config = dict(
    n_layer=16,
    d_model=384,
    n_head=6,
    n_kv_head=6,
    head_dim=64,
    d_mlp=1536,
    vocab_size=8192,
    activation='tanh_gelu',
    norm='rmsnorm',
    norm_place='pre',
    norm_eps=1e-06,
    positions='learned',
    qk_norm=False,
    attn_scale=0.125,
    bias='all',
    tie_embeddings=True,
    parallel_block=False,
    init='normal',
    init_std_qkv=0.0159,
    init_std_o=0.00282,
    init_std_up=0.0159,
    init_std_down=0.00282,
    optimizer='adamw',
    lr=0.000867,
    lr_mult_qkv=0.4,
    beta1=0.95,
    beta2=0.98,
    lr_head=0.0069,
    grad_clip=1.0,
    warmup_steps=484,
    schedule='wsd',
    decay_fraction=0.759,
    decay_shape='sqrt',
    final_lr_fraction=0.02,
    batch_tokens=65536,
    seq_len=1024,
    doc_mask=True,
    train_tokens=585400000,
    steps=8933,
    dataset='wikipedia_en',
)
MLP neurons of a small language model. Each row is named by its layer, matrix (up: input weights) and neuron, and shows model dimensions 80-335. Each number is 128 + 24 x the weight over its row's rms, rounded and kept within 0 to 255. Numbers have three digits each.
After each neuron's rows, "fires on" lists the tokens most often at its 100 highest values on Wikipedia text that the model never trained on.

L12.up938:139115144106138100126132076075119114117078101137114144115152126112120134115113081106126101103110155193123157129161134134132143120136122106145133111171151091144161168127122141152131166146118072112129143105156120129157148129094172078104129107136133180118107137126097090107130120113128116139119184106149123156153147088122147114083115166167108181154113124091118124156128113113116108123104138166130148088147124132128149144125139141123115151119089084117142140115120155143086096111131142133134088126092145049126063132145113126140142080142136122130209122140111125115134139157141152151124123098121123152137132151146093147177098110124101125128146144114141105091096148137097184110080095151096130155162146104118135120110154148120123106083148132122129135135145093163131147127138123
fires on: " is", " was", " ann", " Ann", " He"

L11.up146:144119177108090092163166133120160128147144122113128172148123131144110155128172121102134149142139138134100120104112138134066159113113136105129143123125152125115133122123138089150123106088108170133116128130119134121138077117192074158126125122141147153109143127159138129126144173125126110153127099155100137142143177113163120081128146143114126087105099164181113133141102137153129143101135154091129096177133097114098167103109162145154121115120123105125145155159134142139154165105123192150090091148062124130130124155101105128093111127148125145149165123106143108064138088119113203126123096110119143137146135107122117156138168097158114110175142133142134095116140112130140148148124167135081119132123151148139118127135117153169134135122111129164127161093101155114113132111134127
fires on: " |", ":", "dale", " Jr.", "\""

L11.up332:120086169128115110157155157068132081091169144130159113160081128149135110102135124095132183136139133107109154129125111141155134098093151121169094135167112107134152112133120126099100103103144093127175143146112080112163117132124130128167129130174093134135124122147126130126167163068110096165147119097110125105124130142080129096155132161105118100144126098166120151142130116162131143143082112101094134105136107114126150099112142082179118110161146125086143123174110084112097097117101123151137114125131159098101121158126098131083069105108125103076116088123113158104145130132098180112124097109145154146130094116135131131162166108105118101120110112159112133104138082131148167115143138154126133113156097093113116156127143126071086127144146154146127136138129156126141142171174139
fires on: " d", " Th", "d", " H", " in", " D"

L3.up189:133162138171143104175141082097111141123145133114161116101108124130111115150152107070118128124156142110074150122112143141132134101139147121111119133138119146116127105115087097083181088099121102125150118121118101150139125134103120124127099162135126106143105141131155130139113109102132102133126097121121144158118132115116138111115121115121090147132133120097141159170146143086123149169109151212128178136162079122127120094123131118132135112152198133095148101145122118074137141157116115112131124140139119125088127129125137168137145099141175105139146070136063146134124125108140149122155105120114188154137115115174149117137193100117140155127124164185186139145113097139113136129146113115134141095159143142151110145122123122107097157089119148149150086114137173111105113101173122
fires on: " of", ",", "s,", "es,", "ing,", "'s"

L3.up1447:130116150139157111168141059127094132129128129094131110140094171130149137174114138143117137062119162126105137154154151151142116132160103067119134105163105136081133167148164125152111125097090146126157179120112146152114130097154121131114128158042108172128098119122160203148159141097114132154096135133158148119124104130133179115109104132120099115121097178121118134182077138096125148115136125128139161151106108103123128101130139125166133120128154102140114110130092138157142115160158125135144121111117138108113153121112120104135150103102134111113131087121129112124114131119117141129173127120114103165106139118118143115176118141139120143113149136189141125148131126117131096170142132108180087108117087140106104109065141133145142118125094154160071109133123102123120145118111162
fires on: ",", "a,", ";", "C.", "e,", " ,"

L12.up772:140127158141100144100154113127067110153095129173146099107129104156130138148134112137149128132105137153143112143128132135085132119163118107122110128142088106132182117123149115199113149111126135120136177121121111126117137158171109183135124050163134109095124117173080139120154167148133139137084145093098149112101124118118144102180139114121094149141145144124118149113151098160135108149129163150098129109195154075112095095121128097104120130106144130103154146146123147117112150098137190125145154131113151105144115115117152122126125092135158108107152124083157163092122149121105175129154130150158106114107118077097089109124103132166133100110146111150141099070156120135108124124121129150119112163155103124129114133126138102127130130099153140119122173121132105137121105087102068
fires on: " C", " D", " E"

L11.up134:108156171100156077131166159091105142112153086167132129151117147160108160185111146100097133110122117141139112118141133165107140125098169108144168112159117127139144116087147120089141115118140093126139088117107145142158146142117098108156142151128138118134139146094125110127113165145085123117147132149139139134112170139134129144124147158169122094133154122143153149142136125137140140095090114121101120107130076116121092114161125127154097104092098118107136085139153098119078129140154167090135122125130094130099130130185140112164142102110153130108145138143141137129153091150074129121114118073159146101080105105096141126105124114117116130143146121114115115079205149126131143108091144154137124126143187129106126128154123114094110149112083152148086103130127155132158134113096103
fires on: "B", " Bob", " car", " Rob", " cab", " Good"

L3.up105:132165107108151123131151126146163097088146146150103161129117134090124120122113141166117116161125132132163176122108119167126139124136144183168111125125124132092089140122135112122131161105151155163127139130120144145140143139103096173134124127122150132110119145044092146141076144132107149168099096103163157100116108124133141102157109120161129111119102138103132125115114182110130116150116140125125121078123101151127146162149122135108182112148098082150151104131119143167129143124142169168099159161160107146119144130160131127166159104184136166142129080138157138140138151125106119138147168124097067139106146142128100136114151133129127111107152165107115133119153083148151177120135071126098107126098164075146091097095081206107122138143110128114122093155110117140162126095133117
fires on: " than", " Se", " co", "ult", " view", " few"

L3.up1125:137146125096115124136144121093171112127150111122106143176116153214171147146114142128115124137126124105157134117112105138132127091136131167166131127169100122139150141111118145172150110129115072142138136094137106159129110148137175122140109139149141121141158112121101138156115173140130122133119120134089118102212139113159142109174099157126097145131110133180120121134106137174143167124129094137127140159091134132121206122118152098096103122145079128136114143122120153106110166115116159144087164095082170118143116115120130068107136094138096154142162084088136125098124083123115147132173092116126120172090135141164120157119151157129128121155191149131087071160148124154137106132097138171107109131132143150104105109110169125142106165116145130109114125148124134103150186121127123
fires on: " |", " 7"

L12.up692:121110157115086138129175101114151106103149146131122115122131123105145101149102127108137131117139118163157139108144153140094152114123113149121098140119118104134122130149112141151119126115133118132155164104096102108129127124152113117129118116139124093126093119106097133106181136127162114116127133127118143103105132133101113137117158103108142136140167130109101117098146121133155120101087104182066117098162089113118167097104150124083095126143142166079131136115073113098100132128159120131103146108138142164093146137094110154111122108092139103105118084090150153126103139115102133108143141123113127125127071148132128132148116165132137130143124112119122149144126121113121073135153141200199128136162080090110158144086150149185089156115170105156087145127180113158091094113161136
fires on: "\n", " A", "-", " a", " ("

L12.up637:107122108108134122142129102098128081158084090152119127126073143127151158143165118095138152146086116132127100163123128103086121107153120115107114120133132110120147130121154145136141131124131078117155126110140070166086098126095167134182115142133090128149171145121101123141169141100122110140091103130105123105123107114118115145110109137120060135158153138101142155161179130131163133062123124142148122098112147112133157170148112142146148118126126085160153167142129162157092122120109128106168159107142100134140130120145121126104163132170098127114111101117120138106158136126126157084140102150132146142148126134080157118132130151141094117134101098146138101106203145127158112094114080151184113103106127102129133153155140198131148154163169133100106139139127131080132134105115108
fires on: " K", " \"K", "s"

L3.up538:147093121147146145119126118131136105141091181093138107133105178139130133095114092074147143119152143081110134121125081126145111136118124126124107122113133134116145118164104076118146107123129114145118131139136104136126172130091133110118134122123126152105106144139134128156130102100120139139175101147168099133067128115135158112094143074107118186145114146130142117181133107101084124118103162148138150162144069140122139093135147137154121138107152138122137122160142134110116129107170115113162122139147116179106127123096144126124146152111083188093163110139126138128123106186135122130158145102120135088135127148130165134161152125114104131119141136158167084138125131134149143119131157116180097114121134110110128127132124153108106132111082087166138082109174169153090133111168143
fires on: "\n", " that", "\"", " not"

L11.up1294:132120112104126153136141115074101119104109139089127141144127104132124163147138123116134135133136114179079141148135177148138121089131136091123084136150150112119101172114125102128107102168098129120160144120165137189160155133125169097143144116102091134150137132145102066151146108101116105134107179155141125100076113102070104142136088124102108138154112106072119123143142109151137112144112155108156103114138155140140171092119118145160112101152109128112098129163111134134131145058130099091118130101127168101157080111103129119107088130153168103128150168156110122139062130162115133145109118121114135123142138117124095099140156115121087139132129112150079132154104119153102116145112169137110095126161116107139141124120121119141100124176103134149110103134125163148091140082170084
fires on: " school", " was", " is", " University", " School", "\n"

L12.up1141:136125129171127110177150147098096161119119152116141125152097109117162134156117112110089135108116187125113111152126131105146198122149154089184138132141161112133130166121161145131106114108108131132122169125103113119136127127144120116075107081120134139134100091103096134115087168131155135119114097099097120157105125134166141105118100129124122110137129117140150081163093141157112118109090120102112137125098135117023131121103146117124115163144102108116135187143108142131159134100157132137121115112123111137094133104108123134148133123111158099124096126133098150120114131131133127162115092085123140117139124127123113122109169132105147103135147109169070129129130092104156119113155091121160139146118112110113140115113099097139115138159123150126147128092131143105121124136157148
fires on: " W", " K", " Jul", " Jan", "n"

L11.up604:114099128142128131112145145112130151120118111144111092127103189122096147143145174142131146148108135094146116147117112160122136157149084132153117137201135144144100156133095035186133068109120102142124143138103113170076176154116112148135150111099131124114117110139095114111155161128128141078088100127140163103154150123125124138123159141126118120134130125110133136133122108099137119119137130149119117129087123112150115088149098108133106098111124140120109123185161152123136167119162139143102130114149109130109123103080149143095139071120150112105115125130154127146068125125171140145106143128141110135137121118103136116134124145159152162148151135104144129126103162128119128113110089170099131136138154131115100132123158150144110136127148144101127183129116120118099139127103116
fires on: " E", " Ch", " A", " I", " Y", "e"

L12.up622:131112161101130123137117085129103160121122113138137127132130106123091142131098094125102119052142113120083098129133094115088169134163101091165132116169131138123147141158110109120142100134098128134138142184143118104137128113124150128131128129158134137126114125112142133130139125123145131162140144104140125141122156104192132118108128132135144104113088104149130153130129065085141110130135145129126178110147120129091162138144142093139107126117099152092132142092137129153154148089091091131113140126098101114156088179127108137118129117104116103096174123111113094107111111105115086092109137130155138134178084101107129094142117097134117147106098100143102095132124126127155124149167146139125116177131122105125095157142131125149086131131116131122126130154137096173110141097157150
fires on: "m", "r", " m", " sc", " M"

L12.up704:150119115155115133148160100094167122102089109118098068139132147157132126109096122144104133105113133134139146113138144138152114108146122136150104139102132168157125154114114126094137149079143168131133166140097122157160114114146090125118097111119135107084110100139113069120130142136146111101153145138113150124150142108084153125148154097151146137163089148132137104099103135127119158141124093118085158176153131099113106121150147134094168125146095145150120076128136185113130137132175135122070155106131144128154130106122157104116091090120133129115142119133119197093085083155126126104086140148127124136108109100102136109110133142079087152153106123131152100128123097151187126147104131145099076146168103133155116124116153125128128140145126147119146133192177145082118132124148094
fires on: " L", "ol", "t", "ul", "al"

L3.up1344:124132143137104110113149107157104081125109119157095150150123129115119134123113109130117154095096126142134118106134103138100117153123149120166159084141148113165146070116077142156123125163150136173128177107112141131159104101147106121143119119160147124109128061125111138117108179068142152163133158111117132131147156108116153133133125142125154115125140157140133125152130111150107126114123110134138144089093163119117161118103180091104098121123123133117098104159079091162097139139146168117143121113148154141130113119108141111099125141136100140116202140090112164141117133115132155120144114119182118127089118095107111147117135124135137123117136135154113134124151110114162137111109124118088084130118108106109100115124123074153141110137098144091086174146152060124131141082103134
fires on: " c", " e", " E", " d", " pro", " C"

L11.up438:113138105148123127134111111091163105095147136143187155155112131173100123142125143137132168115114125137152146108145098132085117115171095145132159094131122107150126143150147127166092109140066126131130157129127107148130155121154166111099123162125155143102131113097146099119137132120144120152117169111085126121158165112114116149200168141130157133120100153189114106124127102103153088105093125133120133154097094074161162135095103096100193109154119147155132147117107167146137146121154098129133151142117117115130150132106109111107144126113098112082098097098116138159100089176107136123100109122106085146148108135107090127123124145135117143114101143135065086129141107088133099162151148125125076112110097144146116163102133146157124152132132122149133152124132147089141167126120154
fires on: ",", "s,", " F", " f", " sp", "."

L12.up398:130115130102089143110114157145133084088154118130121087158122181173110097149146154124155181103155156148158108111092153103139172141133163135110143136119116145161099138116138140121167117079135165122186154128115140143162160148112179122131149133109135140154132164131155109114137134152154074148128122117150151129153120138132128111158111152147089105119114130126118109136106139126157120143144107114134132147147147114139150098160126083197160128117139148138165126132153125116127144127116131139120119152139175141109084169135079133109158119146097124122138122133152162108118136117108163143101077100120125177110131099157048099133106103153148127106098116154132134117181112125126169140173175132115080151153136130115143120151144126118119123126118137136120169123141158149136144169113125
fires on: "at", "r", " int", "d", "t", " d"

L2.up627:146077128107108117142184123088133140136163101128133103152132177146128108142141124098111122105118086116149141162117118132149161091166115127146134133129130144155117107106144147096147140119114113138105141122085089154115170108094150078099120157113115141096139109146154131170169104092092130142118128138155135137135100109131114120136128098122120149127115128113101123110099119113114183154066120178143180159138096123116155123130181120130127128122116148124114118133147182133088106158144133108117110115141137094125136113137115136132103145157111117154139127127072160155115113101146138128133060132122138134127106136099131150157238118137127159114152177112113126141140134165128127126098169171143129094125128146104066141089129150133155181132120091098140115152126150133109153120108068
fires on: ")", " is", " are", ".1)", "s)"

L11.up216:153147146131140116106157127076130062133066152118180105169132151128113096114089115095143134134150132123122158116092128119115123147160165096135112133134115108062151144060185146157117091119112104140159120120118131138151106122137137155165191122173119135146173123109148139136153160106140117151115124099096130125105102116126126150143103168125118142110114092188084145144097106110134086112099152130127128120171120113104140126117142099106146145124123111139149170144096127117115119134165137114079116122100123147115114099132088134111114140131141126101149150149085191108141127118116147110106139099174117146096100086122168109118108066135151126147176124136130145104137102110106149127135125185084142134144127154112125158156154098169144121142142141135177143123129137096142125125114099
fires on: " after", " at", " during", " (18", " W", " After"

L11.up299:135152161064108158156155082135158097117075163145129127096112123122084074126156129139112148126098115121164176115117185136142109133077121119122123068120121095156109132099135116139099129132160127133152123133084134166134100137137098143127108105115089139110099069123101176162165099147121107123150136148114119110124097125130163129161177139135126135155109089125109103146117164094098125120111112121161135105147135105128180141109157139076147127139116107172092110190125132102128169117154171105109113094105185090133069116126119142147088124135135121152127134063117154056132132119091111119123118143141105140130134119074091137131136136100138162112119126127134111154126147146117110127110113148114198145116154145133160121147139185155101159131118112141103129107123132113084102117112156
fires on: "ra", "cle", " from", "que", "b"

L12.up790:127136131129142114121149133082143094136131155093127110143149145087153113112126089112102145128098169200202119125110142164103164160192114163109124126161166125132151175114138127174152111087100100148100148096144112095138150138126177130179138125152151137133095116145157152145146148121155142133125113125114125134131114123125118106145135157169142159119135157168102120138100116149099116120143119115149167120124143105143143116103112123102124149161149112110113096156115134149151135131128162124075109151071142146101142115080129116145129122176152115124119135114145152120087120121098143152123128116120091127107129110140091137136083146155096124161141126108116116136176122138097138157173140162144087132145132121113201112161155145109121159148125145110139155136101149127110092125161129
fires on: " G", " D", " 0", " Rand"

L11.up545:125140133169106118121142089115164148065089116119111082116129112093159138109130144163119164113128141165135160179127108108131165095114146151105118132102183132129115122117103163101141141117129091101109148082105117108147174106122130118115126124083142124105123129111120138144172142129095117167133115148134149078124106158144173087095145129153181133158125131136146125116108094128143177120111107130125174147134162117117146114105175108161135128139148134099088143101149103155100111122111116107092119111122183154135161180120110128133101135137120143153153131123099135119130132131051093135118134122111109179115118115138085069071147169125108108129130142153114133103124139122151135109110110127180118122181108128104122098160116153127126141179100114135094164141158123136107127124133110
fires on: " s", "rat", " sub", " un", " Cap", "\n"

L11.up723:138081128134111137147110140169069119147117127136159151114122161130133116120126092124169140075120138134149111192138132117127133091100118108139113105137120151121142131139112120182098140113127096133140144099163098096117117139122213158106150108145099152159111073137141148120158153113152103131126109123134137090118109114134165131136120163137146138130133146152115106112126103067102124091120163117165126127144092120146185132043139135139137109118188109141113146154082150158141144152105111128112125088117138155099086118117105102113142099133077127141148109132131166092143147124107136138148159139108141134110145141167108152137133147165053105097127159180116148136131097143135135105147111143147092163151090077111136138123119143149144138121095105146102173131139117147090145158110137
fires on: "a", "ä", " La", " Sa", " da", "|"

L11.up1370:118065119103110107096139125116060117110118089119098105102146100171133135109137109138148159097133136133124093150134139094130152114141143098170091124161184103111113112142106063137134127159114128157141154132123082151122103156131181164153184110153113142106162083136120128090143138114108126163107094121126144151080178153138134140132116164123132137162125127166138132137111127116130133116107136147093134113154128105148098122143166097120131157119119149091107147143086134156115153123137168104151133149121126134131096139114122107074132122107170109078159125103104133134075101152125100102132126122155143113150112123117121146138149142112130113147141109156101113120082092112102122049148113137144124124144151132103126136115114117141152151084132127128131205123141117117135120104122140
fires on: " E", "e", " Be", " My", " F", "ou"

L12.up211:158110115100084117124117077113136157122173094126094095152130146183119142139098102112111129116125144160154085138105102159125116038128116131145131113121099141152100122126131114108149102102084119136130128151128103116131107113134150131123179099118120145123169149098151121122081155090105113141126110167111184148094090083144169102107101182116092185135115106109156106132135158119113171112145136150096163138158120143120133142129138128141113133136136118143088143086120148112147124119179132104090128115138112160122165133117131146109139130187138091132143104076122167134156123133150105127133132113157144108144137100164075098084145120137121125100125126162156130124147077119159138134148139121101085136143109152116085134124127130147112150137114115122144111171146092111104119095120113
fires on: ",", " is", "s,"

L12.up1103:152135127122111130079127120153155127151098137109144152151139104156183142160112099118138134113135122157146069140129106107172116079153080124179132154130104130102105108089131106092120132126137094128099132129129135108096143115146127130140178122126083136100135152092164139163172149111165083114104135162141178087122081104104120141143122163157175155103140150165142112120127126124125137150111114117139153150122111114149151123111109110087121064086133103134182143115147155126122082121175132127105136131164126119166144081103145119108122114175135133125135126153102121107157097121079131140101136130123088154124141092155159098132083108118126094154100097092097082112134114155161147128115113125168086182117129098096124118163131139170100151165128090119089127093145110138102127114087132
fires on: "\n", "ok", " dr", " Ram"

L11.up1126:133101123112107095106121161088162122106128074158090099166090169147168159097141133159139145125081139124123133131146140067121140108082144117157148126139145135088148127124127148107136182139157118127137132124132093124131078128112121144138101158113094126091166148121136129144158133135123145182107143113140135138137058090139180137114076141162126172115136123101159153127152140152139138122088119193163159133124115124092125141130129130101133119088143098152126114109133139137133110129130148129135084125134144159138126127158148161130149119134141145113137129055108121125147105179148141175133110103121140141126132103097119141170161145133108152146165131151144121142149117120148156092074116108137119127169146123113135162135170139116129114139112164109114150192124161160092119102125131
fires on: " C", " K", " well", " c", " inter"

L11.up1513:113137120140096139092115145118158131088087103113139070129096095120140134142147161086119161124120128124183106104153115133110139094142124137144124139108175094171111129125105140102135147188104084093125122088171129130157150170131126100122165120087106121099125145153107117121118097122160058148141150103105098141125150130141161122146153123081150169113101100130128136084116130143105126117134095137096113113106156117132154133114152123108116090104149163110151123149137135090076123148116094141125116107144142110123135108114117115074122120139108121088108151159109098126117141143103119095146102117130092148109145069141116073129106153159130132112078120102151121124122122095134146150114149123147100140113172118114120160177125175174104091166101104101121151172150108158135125137167129
fires on: "\n", " per", " Val"

L12.up485:120133135124096123127123098125122114139140100116141078125135095129154085165104088124172133130142153169100141109161134149158124143131153133171130112117109134168139110118100124150160122124127091104108155079105120155147177108151120090144135077147120088123114134168136110152124113142127149109147129137134164066128135126139146085143106129101139178133157133120161094117119140141113103104127140155093143132179162121115121113120089160146142115095120139142069119089144129106027107130116179120118114172129130166141106166123126139162109095166155158129195091118146078066115129167166142119090081113112132148138079125119137124133125093130118121106176128129127091137123160123145149151136125144129108093114092089142100127108122129090157134121093136149140092129127124145119147149115107
fires on: " was", "s", " is", "en", "an", " being"

L11.up814:133122104089103103131120141085112125127087108129152121151097150155129113142177170121113148118124126103119131111117182195159143123144123116141141141123108111109104179108134133100147083100082135113186144123110125143088100153133156138160133146107141124117161168120129155134119123129117130115115091101120147149102143107133142075161108121099145145172119139151121139113109174123143117117101105133099178142154111135121103136109115129133104154133151161134119123169117098113111180124128115105084130123123147099125117128093119081106127128131164105133156121105130143095129108151144145129112154109087193147139102086097123113148121138184147115113124116160154125112147139149141132148151155175151143039114113139177131130120139151136097159142112135131152084124172156106149133092124166
fires on: " b", " (b", " (B"

L3.up1464:136124142142077147145189105116096116130147133102104119122148171111173111116147143097126141106122124154079126143096158133103118160140135129151145112126110080109172087114123122084148108129140086140138150122130128099166150153097121143149165101135156146170134130114117126119099131122139134158107183157064115120152121113120120081129114146158061139113134154185146129188128121113135112101086169131093112114143119131110167110108150125170121137130137109126139161147111087117129107112136132132129075119116146111142122143100123137118136132142155121098153091125055176062111143128119142128119155132135148134121134080176146126104132104142110126135147135154136108127125113110137122132125101153095075143156135157134134110113145118137149096122129111162125130110129152121142095092166167
fires on: " of", " at", " from"

L3.up410:101146127134119109088136157093121116132117169146154108132143161148149155131110196067158155165124144073136126138141123105124123127113154126121094145158080103123143126125176117138135103119139118131133109126165074144147145179129150132125113112157144114140127145120120124130085110134122110118134129130120139128105136135104167122110158086110110175155148132140136146134143109124078154117135151194131141097108105132122132126126161122130122125111167152123144174146130161111144126126134111137200129117121146165133119124130162153134131155116182164118147060133073160206137134115115171125168120137113118147133135150149133139095136154135094099159119159143136093143120116120143065115145103151112121126125158150106134106139147144081117122080094111130119089112130115127143162118157149
fires on: "'s", " \"A", "'", " of", " Ad"

L3.up1200:155108143128116153153127089080153128136162124124160139123108133157130101094124108078137121145097096147107133191124098141113130131137125148103164108116131118114141137130206125140155117101132135128113109123110070132145154154107142105125124113175133078145144109123149088127162185090102123171126168123088098151127092126161120103154130089139108127125145145162117169170151087109128126146095136169131121146170098132114156150115135107146140127153159169124180122167143145162131140121132128124145104136103107134126125129126088127108104165152093124144139097115118171130115120131137127099126094117111155138132137148112097112153156101138108167124158161132132099124132112122153104116120123154099130110124145173143112126107129148123113118119140094180117097135162143101089136079154103
fires on: " |", "s", " Championships", "es"

L11.up1471:114146119138145108107104113109128112148127166137170152148121141137125142148120163124104163107089124147101109147126145185109146120128136090089093090131089139114163181134162113153132126134095119157177175108132158127118107111120139101104157140124147124136104130137146137164152155138111155126114135142091133095127153144117109115127139133142119128090114138155105119139122104108127124127141132112103157144096117073098157056110135086115091124136096138133122111129086115100132118117123116130128125064106147092137120114081130143149137119181158103103108075126135147098135131174040158099154115093132122122128109102108134138144109162146153146099152138157145138116152113106123121151169154166161105107145084118133093114102135153134083124158136121141081143144160100120135169135130117
fires on: " in", " United", ","

L12.up1176:109081154066094106117144099154114127129160150118139114129100167119123142112127175122131137117127098135145168123119129118144152085138125089136105148156154128165117153138149145154116155128107149107147130105150078132151180150137175077141163103169123151127098112095091144148127133118143123157123131140107154130073132161128134134123169132124133137127141106142114165094148086103126125131178144161130146121110128117146150148124113064109119115133130103111112111122138139141109108105181144114130096065112100119095099169141120137156086130119145100069119134110112112194110121153092094138136162090109111130165118160128094073105132145131090160126115123104081113148122122100144130097135128124115117144151142116123113152126124179109153157117100109134109117134159114137121161121140150
fires on: "\\", " \\", " or", "_{", " 2,"

L12.up1048:146131125079114111106125150102105170086158151159114153131121105184120166108176148136104149152084151115172112127160153113118171141124143139190128089110103105114111140070119135112108137100103158134160115117107080117132103130143141160177119085157153114119146124085105131114180151117126134172134131091107134144108107126115169137151137153143128132150136118151146130112126089155158162123085097105106130125160110153123115162107186122152108147125111152105149122139177124150152129136116172103122117117130126116113111131142133100132117146086118111090167140125141140117131101111145149156114111131122163137135086094107086117138106090154093101135104112158073125120130084142090136099145120146147109132132133105130089152137105163145138139187132132155087140163118146168108160137119140
fires on: "B", " (B", " Bur", "b", " Mor", " Mur"

L11.up952:129124155101123124132127132137127108130070137165125126123078136138143134109105118097146139138154078126099128105119158153155149104119129107124135142146121124137074148134078101133150147127145103133152142150114124165122134154153138153153180094141115124120120098089128150155165137102117147119133132136100130142106108104147132117106176121126111127116164144115129153128119103124113141112165177156115170127125097094153127115127132119143059142096157126095187105129144168139106136130144127109135158151137132113041086122111163171145129107164150175134147082091106142137099111093113160139079122106121104147128134142123154129130146099139148150130157136132123130089119111145132085147136110141129154124121121081131122131170193145130101169113112113150108116167143147154120131127079130
fires on: " to", " (E", "{", "–", " (A"

L12.up161:133101082103092134126149120138110135104104130130146165133149136111148065156181091124130143110121104125102158126144112159102114131141113132148129100144152155139122093094128131145127124131147123098210144133167101140106147114131122138165117096170112117126142101100123170120117084107119101130165123123097154143165141105137146095119120138139076121159115123119121101140160112098161148131143132127113122141129126100130116133106142156164127112104115134123118136093125118123115143092113156075089132138134116116099089153155146124112062125129153134077110123118092127114158124153115136139100107111128141117104094163114109132127141093154095169140149164116214120171131109082144125133095091158142104133119110130132146158125176188122122146132146113137115140119154151164105104136122177
fires on: " her", " he", " his", " car", " fl", " d"

L11.up407:159119169091140066154161091070103123118114080165164118148111147136169097140122120125124124071121126124136125124078092142119119088143115076129129138168137133075130104152091145122122118129105108140141144115116132105118160126130135110093159118099110107090099157109141145127135154098095134146099093099085153151171135152178174095143142125113075114142116113095112119158124131137122157131097112141122129146098107115046138072109153143117092133135142147130115186150148112075119114118126151124119160124116117152109100107124124137138137150134150128150138163138128171102064146121085139075127109115154109134106082113086111126116144109158134143090126102147126123126161142145136111084085136096146082085111140091127091149132132127145118122123150114118152153159102133139103132113115087
fires on: "\"", ")", "),", ")\"", ","

L11.up18:164120108095116095125121172129144107096095116215161115146091150122146146129109120115136129167122134138141115124143150110149139131186112110129183138144132124119114135120092113147151124109092149107165115116127120116137113099188138114144108125127120126089105144142152131145123152131130155169137134094111091112122086095111139132121108107111156124141097157135115122135169125120119118136177106124137137120142155144112097132151093139134101143126129182127136129142112128152096103108139130158130089124125134141116141123104076150099094116161156139119155081097110193133102135123131147140121114142112115155128128111126100118118111115146103152129149149120089119149150155106175180134101124129140122125143097107095144127154120123103092134111196075132106135133100095108154137131142118
fires on: " D", "ets", "als"

L12.up585:131138146129116127131131134138153108106142149138140080162119131135121120134109145153133167129115127141170130141125116115100122104163129116149085146145153130151142121127103131134150081148142099121137131136103107137105125134135116137141186134130115123128123150114154112137169096147136088173099129109169134120165128135107143150136132137138109145115124139136144145091127135120135124097043127111142136151117101124084149133130159085133150083165086146145117142129114139154071121142126110130130082114156165151157114120130086152109128123131153069137132116116120094112097119128068146121115092063169101166174149123085083135102113157169148143140154116137110110121125136131145123168130163135127122154189167091071143145142129174168123163119125134089088183159143088167150134141122147
fires on: " E", " A", " Ar", " a", " D", " d"

L12.up893:137110162121143133146158111135121107151122127116165094138159127167109130111140131129142148139097137110114107142166147111145132138132107118109114121141138087127133148145151133158139136070130156109116126131137124169167107112169166126187144123155132125137152118077127116127164108086127130143111178124108104088141103105117139105158108133138115114083118103148138163140159109167127108136072166177101130083181133119135098168066160142126158115133105137143176168113118142112118137117140116140129121145142135114139074082156124096117114110103134142128169081127114118143097104089116152108105177137146148146143121110158129066166078099106117145141164142108114118084137094135137172112155074140109075137169152153105113124104127137137144144150136108124104149097140079143142087104174123
fires on: "ac", "or", " at", " of", "al"

L11.up1325:166108115111099128138144120137128125129121103168096121148093121134138132121148104101150105124108117164131076115080124140137132085117108106121115126118181093131111111093110116172111160118122130137170141119134129101151134119135115114093158142145124120121143140102128167143150159122132102105109098140140149153136127120148169075150120112104104161110140095158151140147151131133106114116107143133112181132100110106104133120128126104148137118140139127127177119129144128092110203103130153100136134105103127113144115098093081123129134110163135097135124092090093183131143090136105102143103127101127101128141117102155110114147147118118096128127141116117131110115125080149134102112093128173128106144125176149149092132113172184166128166145115100125112140146159158105063084118102120
fires on: "\n", " ===", "s,", "===", " also"

L2.up1116:165151136108116128122130093070140105144144109151122164140119168125155099140116116101111144104132100157121155135106161146080132099150126149144161108164160158122140123113135128131142097133140086127145092150140139140118142170126151138148160108112105147162172086116093134140178111146131120137140141100146147124152129118142179138189128136122106148126151130168107149120109119093136135151117139136103122123110147114148163104093140139098147151118099126168147060134119129112184138109160139156107158116084134055113118086132100156140134108130148140112153119093092151106120089141161118156145149150126057187097147109122116122183088134147122095129171152118136105133142124111110157097109101137095112110112124125110099148125126131181085152116136107108149107130085098112128159133095099
fires on: " |", "ue", "ere", "ie"